From a checkpoint of a small transformer trained on Wikipedia.
Size: 8 layers, width 192, 3 heads of 64 (1 for keys and values), vocabulary 2048, 3.35M parameters.
Architecture: RMSNorm before each block, rotary positions, no biases in attention or MLP, untied embeddings.
MLP neurons of a small language model. Each row is named by its layer, matrix (gate and up: input weights) and neuron, and shows model dimensions 0-191. Each number is 128 + 32 x the weight over its row's rms, rounded and kept within 0 to 255. Numbers have three digits each. A neuron's up and down rows have the sign that makes its largest values positive.
After each neuron's rows, "fires on" lists the tokens most often at its 100 highest values on Wikipedia text that the model never trained on.

L2.gate13:131163109136081094191107134086159123131220111134118127159170161118179163090094149082206114176213090149105097107105150162192097139086156125137097077172123106106163078175132108179136107094126217169042100097109081097070097106088155146185104073116159150126133106149144132142116123143155140127150139156166112117154115106135174119166090134110142118107105106105105097107155114144124121142150153128157168154123182140143096115108083115087145090132128117098073102153140171058204121147151110134178075062144156094142115135127117119150109126143135114085136122186125108162129075128111115091
L2.up13:117167110143086143162150175101120208151145125087136154093119132121148104096157105086191129102165178161111099048071146123154154156160164123096125075146127152098141124143123081180148082085119139128129089098140097131111173169083136119157121097127119121165153174114207149142083101190149201114138116125146121160086135116143074111209109131162200150120133129140157143102085123184124082095173117124112136102159147088090133052094127065154132108124163086147080107122102108072180143115139130137121119127146120115152168151104120174150103068135178159130085181154111111177133145165195176127
fires on: "2", "op ", "ase ", "first ", "number ", "sc"

L2.gate277:114102137107140165138115093142080133124163108119095173074104053112153130072139135134102128093146135137139140138095159135141085162133156105168201106117128145173139101144082138157113162137173161116136127091196128080098141078152144073169183159084167140146091101060155133122048096158062129132105123108098202121090192142147137151122149157177078110103101175102144128082191119173094113098110196156159085096122158126122140105126106114135175143098115111144195097063142099146141139105128138116138181131189132064163104142172114160196143135156107157157143125173081164169135156156152119152
L2.up277:153115127069110188112104155103106109137163121104145121114111075101088125109188089114167119090171104133181145129109151140136124154115148092177189124116205108178111146144157141113128189126140198056159109091081100127143151160141113133115115145132155127118053140149134153126106100134117164117134103175135164146060112153116119146116152151172084117071123154121124148107170116114185122066076186209154153096096145125132173141099068172123120171064146160090083088135130057138166141148097123161197117162119113107140090133171094100175171102185084117131177134186151129119136160137159102167
fires on: ". ", "| ", "t ", "(", " ", "\n"

L2.gate37:168043100148146148119121142176102114177149101122151149166185165179175094095079127152161138163120104165126094099123107144157107164125152097148164055203099174172084101166135137113149155093110087146150077094094135152183157060181128144136066129100094188102086152134184114089138194128131143115162079120145117063119113106133143154142136158122101152078140103124172097148096119070062125141144120171126128144116109123077127165189088109153155083110118142158134090191133128146078151137153097123106134107120182125105067138187161139095166122109110135136132095144067135075104102156156150146
L2.up37:123168086105080152111112144114129096141090105117151122218117103197133057109114124119157105161116140101166131096189109091110136093124143129147141078158149148080128129144133155100101184086121106108173125113121082155180108114094133105110067129113154151116144166201166198075195142127137092153136128065125090101047146192074071062164121116135132116113072135123169148130136141158121093078141123157100116096125153122053118120130133124138106170161131169097147090146113120140070163163145139134139090119126154157174074093150179137082119158101123164075135183117114134087106066079122112162
fires on: "ar", "ali", "ari", "ar ", "are", "ouse"

L2.gate312:131136091081098073135110152139110154106111100177104129151121186159150184127147178171073162126163167143087159117099067169113158183086137098110096197080137174177106101104066047137119114126129135129140129146115101185124142136101133114116181108095127107130072082173078128131114151082095143140150086119088129104122161124130072104101106108114126135108129168125108155123096173121122101147122111144099127182108098176124080071155159163137118158191152133159110100075153085102138089118080155109173111142105086127134163069189143058110145078120195096163147168105106098136123177089094121194
L2.up312:103114128108158128127131134162168126060136125145169173071101147101127178119097079210110130084091092154137143157128111143197116166137153179134111186124176171147072099130059098115150125149134151077151134154150154189176101172213157130100136135113123155159112100125072094151071139116101153119083094121135126169136137129180074121158125154128191152129130182082160120093051170124190085083140117173069123083112146109150158116132098125155160143130139147148119084108127134107174057079092101139164104126109157113173079108166160104107145129165140055135111129090075117151120136131143148111
fires on: "| ", "201", "195"

L2.gate117:159123095055146112178158133121132097139164127118104147084159147107117123071063117109140141098146153115111147092143179143092109144095156102156133090147188113098086161126137115141182119116126194111171103145134103095094110163177148204099137106176087164121142146071122111138098055162151116096101107201129168148151153112172148114110113107214116107153098117138146128150074104117097076141179136155178111060111146163153121100127069159089188114136117139097089104161168063144134084185162147178149120115065176120092141188206152113155174121152124135174128125138110130156096162135112114121
L2.up117:124104134143092093106154161125040153097156106171190164141205105124104129118073125119144143108164081145085118107165174156134109079105131086143115073161144101129089093131113144146156125199158153117125120162158113072090142169146164109175130185165086152110173147181136085124125093100100079098129108141074118197138117134139182104062148134197119125147085083146136101147086120078118065138109134138182159064073078140155093117137113155146203110147111101080098107133164141118095114184111091139144125105103119145100145095124163114085125153143156131151121143165136074089150073132153069154
fires on: ".", ") ", "), ", "—", ". ", "). "

L2.gate40:137108071161095166145060121115112161131163089141101154112102093148107179101113131055158122169201135150135174168182189070143117131106121124170081176112145146122138190107109103125191128120056168084146122123126169183127102100117110141119189187125158076136118118147151138052098162085093130172107136173140085106137126129145181123162111137127101145097171153172101113158163085139119130110103141138144120193122102115089119175134118130173132168175115076113089057108149165096086182063125134110167155096189113122101150127100064106143131151136145157153155112137079156114095087142173127113
L2.up40:174120139165150153125089166106106111097139158111144153125100123070087118175118145107132107138156067124103143115156145188168138068100130169132132127141100141159103127130159158122130137136148211099183144171112171099073179163118106109175100174120106155155126116080152138135073168122161144126086105107137140182132088124109090130134201179153125182135093018163104111130078154141120117146123173092103128050123127117167139139145098073134118125104136096135090137143134152118184158089137134164155103076137102156182088064134106191056100135131137172090154143129206166102121084096105090168
fires on: "es ", "is ", "be ", "ard ", " ", "are "

L2.gate140:126150129094129117120197137167059148160122084137111127130109140185157120093158156143116140145118192172117182078107073131124110159103113105117152107154132179179117154130137173153109127083111196086174131134101095140166134104102176114108122183185101104155134148099120087128117140132148154151105159093170026145141136173099064133045162159104114151147150072154228104068121157163105125115155159177068138124125167123137161168141128087125123125143106155064093159124041117136153120129149135160110166129147135092093120084129134124120152171113082175068148124152127119124059114136129101107
L2.up140:100096128170084155110131197113144091161136132120127192151090133090168120099124102100141098116129170109139173129064167101090087183145113172132142089137122136162120161128168105147128127114139142127109065151089094163149107145131185097140123059180070195169128158148174077124151115167080176118111143122130064085160144149154078189158120116082098175110141163093166114086085125200116132123077075137113107130174190125108134145168108078162122121103111186159149126155074101133131113119083125118115098137128209130155098094132118128089129189177077165044123104161124102115130112131135116113
fires on: ": ", "of ", "for ", " "

L2.gate166:091125082156155073105142145144132101159077118177146091084087117146158135116112106158090192131118172152057102132125101164124180133114138135141088149207113145152137062139118145068093167143131112091175167146116148114086108107153161120153091144118171087107131065207140115140141141124128119136109115134130162177138136148123064133156122117142145150131116095107104153163051133113153062092125143109101029148135140176127168145187131103096164151156128047140099123125160125156148091146122165083170112106035133116109058109144109125128099141077130144163133164222069102142136143123113133140
L2.up166:225125142175151109179111169103159116150077081151134173132157138129146164145149103129156142167127178203159127115086090114147143192123107124086133119198135183149112107102131083094109195127096134066128077113124135096039125114093134113159094141108137142126152131113137149143162110203116194145141137131158089140139109128125153067138089084124163123169044165137063110119103133120126120145117096104150050113183133117130145147159142106108155131083107181132055141102158107075145090077157139142148093162083115124080078172141123160102133073102107149139119147114096090164149110096136112172
fires on: "\n\n", "| ", "ose "

L2.gate115:104079053127131192126155163209163088116070142059115107099087156105107107161134177104108173106146145179129202168180110114112175093114163149097093169077087154147115133112140092108122176093165122136172079127112131169080108069154124100188152136138136119128131084169214163147190141095155094162112074172169141108136150072164118074163130107072118117131066112140118083102110119161138097120133127091147094141108143129162169109203186135088151108103165171126133117155116139188139116090139131090132106141147145125121144114096125167150102163140120171146143129156117118153141080140091165142
L2.up115:104103148131124135160118172103164151134125131108143080076038125122089111161099179137140184098123130152067124100170055104139129159145163132113069157096100106171123136169135115181134148106118104062121156122118097168107121082097126106146148064090121103137161115194144134175132088148127108153114095172162184122173144126137170161134085087107095191087096093140094083106123076132087071141162143107111142142087153179186071134206225127088098121094106183115131087136131141168138122138148162128132176132140183106106125125114096184130141153154103149144154084148142073105121116114113188134
fires on: "\n\n"

L2.gate59:162084153116133124121099157167193089160133118113173124137129166081077142090085147100145158067098173160099067153120120177177190093142156106128131150162154118157177124081089122151110188167156194112126139123121146180127138106128135116141169152081106124185145118143162182096103157137101131124150126151134121161139125116147136133119160110148152098160113086073107153105126083092210096116098146108121093133191117104068189147111163134105178138128184092117109106136104106109123191132125149099118075120141112059169103075161111167088063126124075181143156071106125229132126142139096121164
L2.up59:201092110071115133160063127095165150156123096142117152106158139098132105122119122084119092127152185187153124120041103094129127102128144081108113151130149152119134171089134099180200091122134131107093110119104123140130089093131123125085203128144141135143107129072132183088100091124096156081180099132129100125133121146176133132146115154155115125177172173088121158122142093162176193127130149147088170101155194118133133121100165102129120113132117084107077085149161106156094182005159119131124155050177169068158098122119133133208163102137081131099162161122111117104097138107099131113
fires on: " ", "us ", "th ", "im ", "n "

L2.gate15:074158187114123085182128174080175117106123152149112056176084154122181112179083167143102119149076155156142110140090078160127078163113164099152103084137135127096103119107108076136119099188145066135151158072167126133135114099124105142158107134118125177161109132049192163150119112153124163063173137144110108116116121112118173167054124091119133112146120064117157139173161125121119094099134065125191113089158125176109127147112101135124132133144129128206138090150133088125104132104146110158125185164152101118135169093075153111162136099122163073151123138063076092082099060140115160124
L2.up15:176140136146107189139089113138132094132139128084123110102107165116103115162174105097121199088142145158140133082138096137117061091167153089075134107143192099197157154116122110197187160129100200167135088128122115107150100094058136145058147123135124122138150132126079084144065103150111066193150099122106140149147163131174123108117154088148123091093125176142100160106164137080089159164071072127140136140097136168110147086108119172136118158092120098120059116162103098134130064126169106140134059140153139104094140177204151190173110142110125142103090165158084158131124155160127139112
fires on: "ed ", "eded ", "made ", "ced ", "led "

L2.gate379:180174085099095168127092226112180078125097118136146144113083093153146152066138094142167175166143127147142159126165109149140121131093124095096113158151157125142127229083149100104138159125156156162185119098158070138149163160138081189119164145115138096113130105131108119096122157157146175146128105131150128130144138090130079101147190126180092131115107155113198118150149096097119140105141131135117133157154129171052163144126149185050185128128159108039137141095135125131131142157136126132143104143169135135100081145149086174098128182156126116115154101082123193051065148148081102152
L2.up379:140154119114090142158102136091111104171139201141124111147071094098076124091097098111124105145166100136150147157164100135148185124095066141094105141113202088161110221089181111143157166186137147133095118087166092149170155114113109162061134125124125126102115114109102153138121128060154166130125117065202106142107083098109151121150145129140175108142131160176191135204144124118179168091163084133067148157130167118138148158176168109142167149150110069097103111118103104131056164120138121105135056125147068114172059139091125101088149146149150133130079091098126131135153173125119161112
fires on: " ", "ard ", "th ", "an ", "e ", "as "

L2.gate36:078111068152090145152124073146128156120144081102166079122122139118083103138149109062114137151078143199107098186140124106169154133139057122157124136114170139150165066105116181129152147201109130120159100160082104103183119140075099115145141126179166136139109147162170108096144087179132125128151110128116088109160110142193153202140097162078082104140136158160162129120154102168112122088131173152079152112166170217101121195149162143102124128096173128108148104161142119104127081100181170120107117085119161176108108131124077101095089182115097158143135119145083166082092146083150176104
L2.up36:159167072163147151112105095153083142125126100138157080086143163187093111093148076149088088157122133168124170194123069133184057092091090124103128106141116167161133173151184145129164145157124162126151137177149118115126080158129109086151152064144139117132143108121108175075106151103100110167166134121113068093152150093130100141169170132166061143160156062159115126130150127190150115198131165115089121143162174167128119188150121107118172153136139058159068109129130055137119084102113157151120169108130149188125102133198090092093145166114108092141087162131115157112097124140156152073
fires on: "s ", "(", "als ", "is ", "would ", "es "

L2.gate108:121122103064131158176108099162165144094137147092176112100202142159076107122145083139126145158131109135141141152109153141127112074076102135179086134136171160090102146182131178144164150200117131141126164150104122091122147121079129100150094172101102090142165125162162127123143128074133098137108169172132081131114133144165125150141099130070157127137164141098110077137169117172121094146153159144143138086158164082137082166137069153164045155097160147142108173158186037158080172158177169156129186127123172133152124073095200169126116165160132102090161088106165114107138161187129107098
L2.up108:132109126144112153210126121120153189080178162154157115156170155130074108120124091090115151124105149122127108174106180151122099062149102125152131150079152183132108124168136170132151147156108096167074169176120133070086146068124112074188101094075124131131143169167138167085123142100046075131099141163108131137115166124143151173094133112113135130135143128079085114137178093160188123133138152118136146124141162076146104173114089085172038152113163119178123139130147074123086188139091137133150153119100170168173138070133168138181120138127155151100121127106146137110126113207115189064
fires on: "/ ", "film ", "kn", "ron", "Go", "go"

L2.gate204:145111137155151090164167141149132127142095176079125122148197169188135133041092166075100121144126137160088176102097161130127107151124146155144152103162186077147116100155150082155112112149111124178146140182172131080018119144128178095200111109107093138119177118117178137111147071128114090079115141126175124133113169105145157107149118124192130141106113091160167078119140128101110069086110148137176122206100072097107116139146134151096142109149165130095043160137147136106172129152132135100146144080128133153128189146143172115111161118074167119127172144113177084104120088161100086152
L2.up204:067097053109087119121138137146099123104136172120075124118187176116163126119110093137150115159104088131133169167097131092077121152157124092149169109110164177118094103151188145186156117100119157088094117158125101137070080142101159085102139136174147089134100177073184119083147076122111098150146080171132161189115168119106162129106194123088052117136093130125125123096116062157151125079109177127168115102140147153136173157159116158090147129128191079102067132164104188127189104161134147118157093118085142120150166112120130125097074136156160122157157053128171151173088151129086131149
fires on: ". ", "\". ", "| ", "). ", ".\" "

L2.gate241:127130161110149064103139098173094161060136083118124131061117167136190149152150066152127110172165098108146135132142090137092164138140163122115096180181132130103109161159108122146139178079158089142146177159131114114102145125097127107085097131134152103159109113140097059117152122075169155166114117145166093065088055062165122127112129167091179087162116142081128109110144062157156096112178110169189177117166106110128128142171180114144179134125103095161098101210107119124151099160132207122106186109149132111186139144126129168090126055124153137160108146107128144154146067137104105110
L2.up241:123138183135165064149141139188081140079180097116159127079084174120173151157190070107131109126139097077173130087132122137094136113131186128071156153209151149091109181202124125096166193046150151175104172144104112094141126128095145133119105118105125186099124131134122099112103106093128132148131124111142091112105155110153119108096123138050161094169132161085116107116136085108142113089174140192176146185101121129077136125137182093144100150148069079144090097186081099116149151162126155157116132116130143078189133175092126169109136107178180118147110141143150122147157083119112111099
fires on: "ern", "elev", "so", "ministr", "inform", "care"

L2.gate81:149160051098199111117201081147101107125078104132167142121123106121145125111077171189114091107150158095153164148100142148177101175115131123161113078119104080172136073166112160138117102146155137132179129186131107169105150138152138139138097046101105140112088129106110112094126147191108112145147058109143195131148128118126157133120110121100145134095127126112137121176030146075130131128158147106096082126057158131066135131144155103185192114127121074121072143117137156120125141153113106063165137116100055182098113074133113137114153154078112152160142128110061165158167119176088134143
L2.up81:170117131147174088167095064169091151107081121141146142163080130098158105096145180119122120059143110083124132146079189126146176181109161107171116064164089127156175104118131146092106149116096081135144156123127117133090129113130080107123125237122146111079147093073069157142137169119134119119180117105107134153119128155115152149089072100174138143101145169073119095154142139099210120129122167108128104202074137106120134146110159134116161151152112158139183118131138168120088160134141095114104137160103084181147153112177114115107067139161077182149130185095164093067054139107109123146
fires on: "spec", "in ", "following ", "Spec", ": ", "includ"

L2.gate325:164133149115137101115145095126175115141102108116158133156163158207079151056147209053151088117097118120148177147118120136110089122133128113137125075086087151142136086138208161161183138158110134082166138134181158126124133101127108165105139110123168078114170145142099137121132071111152107188103155105143080156110088183105098149137101192075069158159074102147105093176146097098116194072126090096117110115148138138098105173186095176141145144141128197100149167142144125114103110072077167137129061113144120125146081153113108143149116110130126142100088121085163169141150123071077145081
L2.up325:098175169086178094095092152124141126090156127059144110133151146120160174016135174131178092113126102155182186169092080137158133126136182114113098140128144102125148091076108130114164080157116086118082153073157125142142113110121159108114097118093176087140119107180116123133160084160152135120108099146098082060180117093116188177152098142106153158150176165155112174127093105152125124097175117178098136162162106088084114101130136157134099177185143218062120148128194109147126100095108129121076136156100147150122107132093108128138152103098166059107086133099147122126150127110187113142
fires on: "c", "inv", "set ", "= ", "=== ", "occ"

L2.gate217:153168166116069094140123067125086135110176099109165112161188149155185158137181088140130124126171137097120147096109131161159129102135189151187198124122160123134140054142142082133127124108150114152143148111168126129113180097107170159089136126100143137106181126180178115105155163196086102128126201101147125152118077179148112133089112093094115109144102102092140141152069157146133140138113102146149146170107083171180068120066103134108112130156122067169133126165167139117122126117127205144162128097101180116154231128080081107128122081116105078172094114160151165112123076161114151150
L2.up217:145187122155073093102147077185122094134101158095150141148114112128192092117170138183084054125155115106127104126163165150123127141145112114137101122143111134130111163161143102113145132130105081103154136152111141161039087137135160200118159126109101178124143112168138069123178152098127134160117187121133075099150042163131093084083148165085128095136078107199104107195085178131141112187170132138112124098049122140121059164129129085160082154174136132160131138161150133126155179111128175157114142138092207150169168119105167161107129108145114077179141125141166147162138099158147131150
fires on: "ers ", "age ", "ities ", "% ", "otal ", "—"

L2.gate369:127115166097090107196169113141118162115172192173147131086093171104164084113098127179106086167074189122158123113102094136139134133138101103116110105113081115174153140191088173163074159164082119132133126108089112164099163168086129083146058118071131168139147086122116181102098120173125147110139168201105101117138124119194112122134084128124128109149126131106074150118094117103081025101103150062170074153133128086123156170125103106126143086091111100208138105139111123115083128072155161162065171103119128152122153107132117111109138115104164095189111131147091114133105156151098162104
L2.up369:135117113083142088203197156132126129094153114171174183113107126108164076114122093212090114126116143148183149142130086212127107084152093095086118136123074125136118137156122145164082152131085133119136152132110078151156187175129095062109104109133118158127117096151120163148095110135114153108180153188117085098144104181134081114147050128081185087149093117114107098098123133150102081143097164065153104154126093103124158191159154136119169096124124132209107121229075128115118164119166107126098178081121174163101118097153126118141141129103147157167120139142113111137096174144130165100
fires on: "of ", "(", "a ", "-"

L2.gate122:176099129149133165143138079136181169154117149149110124088112140124101133104131105098083124115078139160156109121096094118152102182076147154090169148168158070140162184200126156118135117157116135138115138147104076128120159212115106151087139114137130104118080113160148094107076220095126097170097104172145141127133101056209134074190123157137151113110101168107101093110084121133089140128143163097150171242165135089113126119110132114141138147132160136161094084075139127136174164131142123095103130081091118168117083116081143175146116124185097158101142114148065166134145189144144088169
L2.up122:135112121131145132105097135198175173147134124139180171159119181157144103174178110095137103152106088087140183103124121130081138128178121167149177180091132158055071163120148109169155159093154096170133118120134165172120106136116180110087185143080146164161139092124090066152119124110189090101123182128166153122090137116158136072044061080092138134145124105192132092129101109150164135098156086102195093119141144131062195159112104105129115117159159121122141146074115151174103085069101151138112118122121109113141150080081095160135114137165137126137130114155110149123165083092063080141
fires on: "play", "go", "Play", "Go"

L2.gate363:164147149122188148195138110090110130128144168153086123129112101103169123102122076112161120176139128140195146192138063134141107147123068076107126046075130039112101158061163142178153106171133119136134150136121154134082103110166128147112130133109158119131141152098092100112117144128122164118129118120199135121110111091112174157074110045119139148120072125104106123131121142096149177129117101117191124168146135186117143174137045155079161110117092096093127112142177142166127154143146177160143075166138117141069127137102076094136126094106125085164162132150149054088187089142075159134
L2.up363:143128134144157131147095175152122129101170147189139091102119097063155086142051070157126136182153140115114147165121109160113184090181168085161173085103101090145155073109091077152154135119087111126143133127139111112076137119160086152131123128135126080178107163104129119115161132167132124119122107079127160139116071141196176120147140117116172106137096118149075158126114201108118113100105151052161103125129139128108122157104093135101135124116134179128149122141150082136080215172136144135121016101117070048154168118130119111179137086091143112097138154157078120084165065106098175137
fires on: "s ", "ing ", "ed ", "ated ", "eded ", "ting "

L2.gate232:141114110139153124138177087089101125093116143124100154106121161125195127162085120075230088139186137107104105165124129197131088129186081112146153129167151117140101149105124093117085132085106146145117094150144125122142167148126146125140161195142157123109134174193143059075123160101130146136137086163150135115171112147156153135158165137096150122147152105165159201087130116125132137092145186167180138124146131195110127187096098142163211142063125105170114077117101132144133086109119168115076142200074110160057152134144107090121080053154070111158120150141091099130126137164114114144
L2.up232:107098089124142135135126104056111034111104178073052126087090116109162115118133132115212036097149098127168130147117139183119098073149110127142166098162161089169115095128088126157039132131108153157103087106111123062156125186096167146137121104143179146106096155151108093082124144141157190155134109107129126114150097158138160121157182153152088067063143093154166172128133130131138166100135143153158175130086140135084160169080096143104146126097184132101092126096133132182117122179134132082086118173089088138062080122108104133111124079168125113156135148149115117137140135168157121129
fires on: ", ", "November ", "March "

L2.gate30:128172087118105138171206189088161137163117149083079116100105129107131158128137090108137097142130119177142107106086100126105128132140052168107076125136185152151156104147162126166173146152148171115175068076176095138129141112074160122128143107129102123163110125133205181108120199155118086129090162132127066195119101143116144121152137115097147150155161111157114147069165184177114174125115103106133164134145157107112075126141130162153137142087160109125129091175075118130124148155146157182094152128119145047112097140172113112060157094136142117091189129168146107139059122088176084058
L2.up30:110114134154128106175142095097051098092153063124143130091100111106141103210196108132190060125120109139063085162111145142100140096129136147115198121122102161120128137097155102133180112094143108134111145093078075155143130147134121164123120103185138134151176177127150144082163178133133068126127162139101100138124133120139121091215144173120162145097181140149142119091147143156146136151113096085103112135130100111120131144168154185088144168113120140153163095177089101097105080125151108125160132048123190126121075144163113206156127103093192187098131126187141108062164128118153192112
fires on: "of ", ": ", "m ", "for ", "in ", "film "

L2.gate180:098199109063138161182151127107074092140126083107130120097133222130117149088155123110070172152181165131124144142146145178121177085118140128136087198077149151170145096119120116118078156104138145195094106155098134158132161109131173116108114072134104132111154072110150097198144094084177127135134146099125155132098112148155107112118139097148137069109082108095088116125112110167102131141191130132120126085108140158139089123169165166120069090111146099127106151169121153152149097114149119147140135100142095144190104129101077128136060130077191182108058107131179146073209148153104124084
L2.up180:146109122155119079108116104160090157171071170121145081127117169080152078138122162097133133131140103107158109148128130162130132152103060201095103131204106095120152123142109125080096180105130168179096174137141182163117174091169140152097102098149122113112146088120138140084221112078122117108178142086136138132124126127093146151112061091105148137110142045198134106187085172110096120110162141098152105073103141129155079154074095140123119065131094118173095124130162110121129184072081064116138139090159096176111150107127105110155107093136166135214112132098126129163162129105172136159
fires on: "ran", "tit", "rol", "charac", "bur", "rid"

L2.gate212:129057132119131167135024169126100167042133108157141099102113157177108123183094137173052134150127135103146086168131134139119072112122121105125157141123089163144154054127141172140171166072117139111174151191120119124114122140123101081092135105087125103114108082113092121148122086135107120122120168140121033118145154138132101192090145178085119077119098125121143112083169133120208099150158063157114177154134129142083143169188142177146183081118128159172167122140116108176060123146150128157160109094116145107089114145145119110140085118144090151110106114131123103128063076170117149120
L2.up212:177109135129153121121088184163148097087200089199145109113083148145153117131131132149060137215161111114178136150176149151131055170156122135126144106118104112175150110174116171124151152139085106091135153140125147165099155118143112086103144122095176116159106123131123131114100148147168044132114079211125181136134128150123090166116055181073129100118095161079123104087145157074204073141145086119131159178059139140121158134124132127146196098142149147162144142123102112150083129125148091114143098099167148157077123152105098085145099093123107104154073103100099159151095091120110181169
fires on: "of ", "ild", "child", "a ", "m "

L2.gate114:121107158099129123119093159105106115132089106061090152131142130133136155146080155055124189161117104160147111139118162104120163209125116183098069141137118134056182113123074140097175117138090141176138088127150095138111087026148122100148151118174152108160121083122165060176143123124095106112127157100159085096150136081154074103128094120113202109147142116149136110146135133132196118158146154081126119133147036120184071115088144111111140132093105092122104169152170075184166102062155158136137132120118086141102137129102091110191141165131180105111132153132077105167131127123072163140
L2.up114:176110147140110169087099143132118145156093152163109107106101079120118163100136117127093139182108121161196108210114104116080119255118144141066093128178170150141178145139106096111148191141099137106123061136090112128135128080145120102125150116140115149165146149162107081149184113134127150137112146148141104077183038130135076118105123101141116140085111096164164109094115075122141115132117183174156159161142100091095157084143145154157168133116125127148020129105135115161148126041092144152160107151103113095132149111140121160139186124119119126153128125115118102167135145173118145084
fires on: "star", "\n\n", "Mar", "}", "dec", "of"

L2.gate25:155117104114092135126121072142096162095152100110115144142110103155124092130161062122051140122188148144136108092181127150117121137190102112163182120075136168120130087112059129167152132116108135078140098113103162145123114082078151137154159130136105149130099153153139145108134214118121126112178108104125082169079112101118166099185088152117131145099145117111177154115106120143075099146229194098101164096147105164117126104084086177103125119068093145155158114096104108183074081055115121152130061128142124159133122160091127171127129169093092110042157120170121155148185074109140139100
L2.up25:139132105092148134100154057109119136101146120136115096104085088136144094119133099080100119135149151167139088091122138172141119158174151165129194140093143108152147123071146148170138204145089183048085078094145190084099060104101153062137117113157156186151158136135117142137159169095065156061125153112121132088100114153119149139175103127107164144121067161090161141187115176161130100125188144121166138078123081142062064126101111113138118076082095101143175096084154135142135048060141100145119074142130125144112149096091095109127168137117094146068125095144145151139140124116126144144
fires on: "ant", "Japan", "any", "Indi", "Jap", "ce"

L2.gate94:150123113157153093106080081187092181081151035096123141083127128084117115144128108138127106143179132140168093135166145169143119104122125143136194088067103101125125132110148130080083182081134140064141125152091204180135123112150122134177149112068064200158163137149145145122141104160114134144099173125172099131129086088125101124155127135166079110143152171141104167143088148107157124118155179139115108121094150106103145099192084067137181148113118142158157099089105130118161062112124162068167162189118076130179133075109079192154083108139091104150097139088138133138136135131098078122
L2.up94:165112184102159149138076145105183110166100115119125107105123159102132108170100119084098130146170130059156187086150150153123090031104083139132161144124150207138129090108118138061097158158137114134130102117130096102159123119170083166183130121135144120122089200084087161113160168121118159107049133109119111135181120118105123103095089068104096156150120094113114139105194092132118153107080173090143100073116121130118184174167066155114139077122167143119133155138096083148091127130186162182103099180097162111158156144086164105178153107120086125164108107105119182121086147185125113122
fires on: "; ", ", ", "age ", "| ", "("

L2.gate365:107136097118159122140138117153146120185146172145118136173134146134175084132150173185125084160149127075154156173177091115159086129167101097118050154046081119113180157112130127171103153194112112116168196127064158064066105138149147147084097146106169133126118101074165184091181131121121142135133154160121187115141144146104155095160129088130161132095174155154161136108208093144160186177094090099147169160109127061176127101080160150109145148127126098122181133056138098128151114100114160146142076119079112138110132124136160156155107133159095122093173092117134131158084139098106153093
L2.up365:106153069141148098120105110119023110178190116117137109216077162134132097144151153172072098166136138089102163172173081129169105137140135105165116162071123127118156098109132121171138083171189104156152159162077128096084111101123111145094090142088167089126161094095086161102151125180149126129095129150072119103125176175064151123169145089139088148112159132088149168113175128130148133136115102094142135143114129093114122122103167151104121168087152121111174142061157080095177129164091118146095098123109119108114105124136103130146077186145056141100165156155213111094078127099135175123
fires on: "dis", "spec", "pre", "Spec", "played ", "= "

L2.gate106:180162125073146083138127129154151135125132159140105150117139141141152115177079075176104125130147143158125118139128137134104099131109101105119117065115106067134125089144127139153072103143164161097172166204136113146085168149133166088122148111089137040138126153143146115043152102082090110120150154160092169100075046110185175173121169155108135141176157091119093169137152167116111126100142133159148116127087098153154094128114142153094144132126078142144116121169109135099134106180136255113153137154119159132162186154073119097148101117070098097160139130120135108104143083231086145120
L2.up106:155187136144188114167133104116195116115123136102089147199142098169149153141108129145116103161087116181132152136213128107152090090147130150145173053109150091130142055146192137118151115110107098139091162087118101060143183091111109143106104148123138132114134108107175104134138118102157122120161118137143127151116111180138126072093192122101137090128148069172136088145124149195112155135116173121162107097078092128096142183138093116162087108061175125144162123125155124129147152067151113145148112165077129152138122129121146188194135129096089157079059153166155115118229104074094121125
fires on: "inal ", "based ", "ing ", "held ", "ed ", "; "

L2.gate91:148152168152121097120060128187171089072101118167113114084142114126134132090138150133154175126190190115163227124158128105135140147144171172084141092121116174134143189119065095103118117119068177137154159108116141158109166131094158114107127132136158123079111144044119099095107109177197107164135138138161130053083064129149128103131138082106128141100166169120125136117179101089134102101179102185104122143142082123139133112050110168143120123143127109144138138100146178129148097130108181148175135130126116207056150120111134112078109123177165145153160146100107106165156123144113050151
L2.up91:179200166141120118144133125117097057167173106128121149076134175127195114128086191125148140163126144154149175133142068135137113166139130139105119160139131135116112157081140147169109192103137133130166141123098128077111137136117101073131176114212159108109128171102155153159115178144144167122096169176145141122167062093167130127094161160107117157123135166118133048067175090107142121098159117124156185164152079078064162096159171165125093063106124141159151083145104135155128134125132088065175175123097100208121160099152156118145121189103186138115096129111106118144167151149116153086
fires on: "o", "so"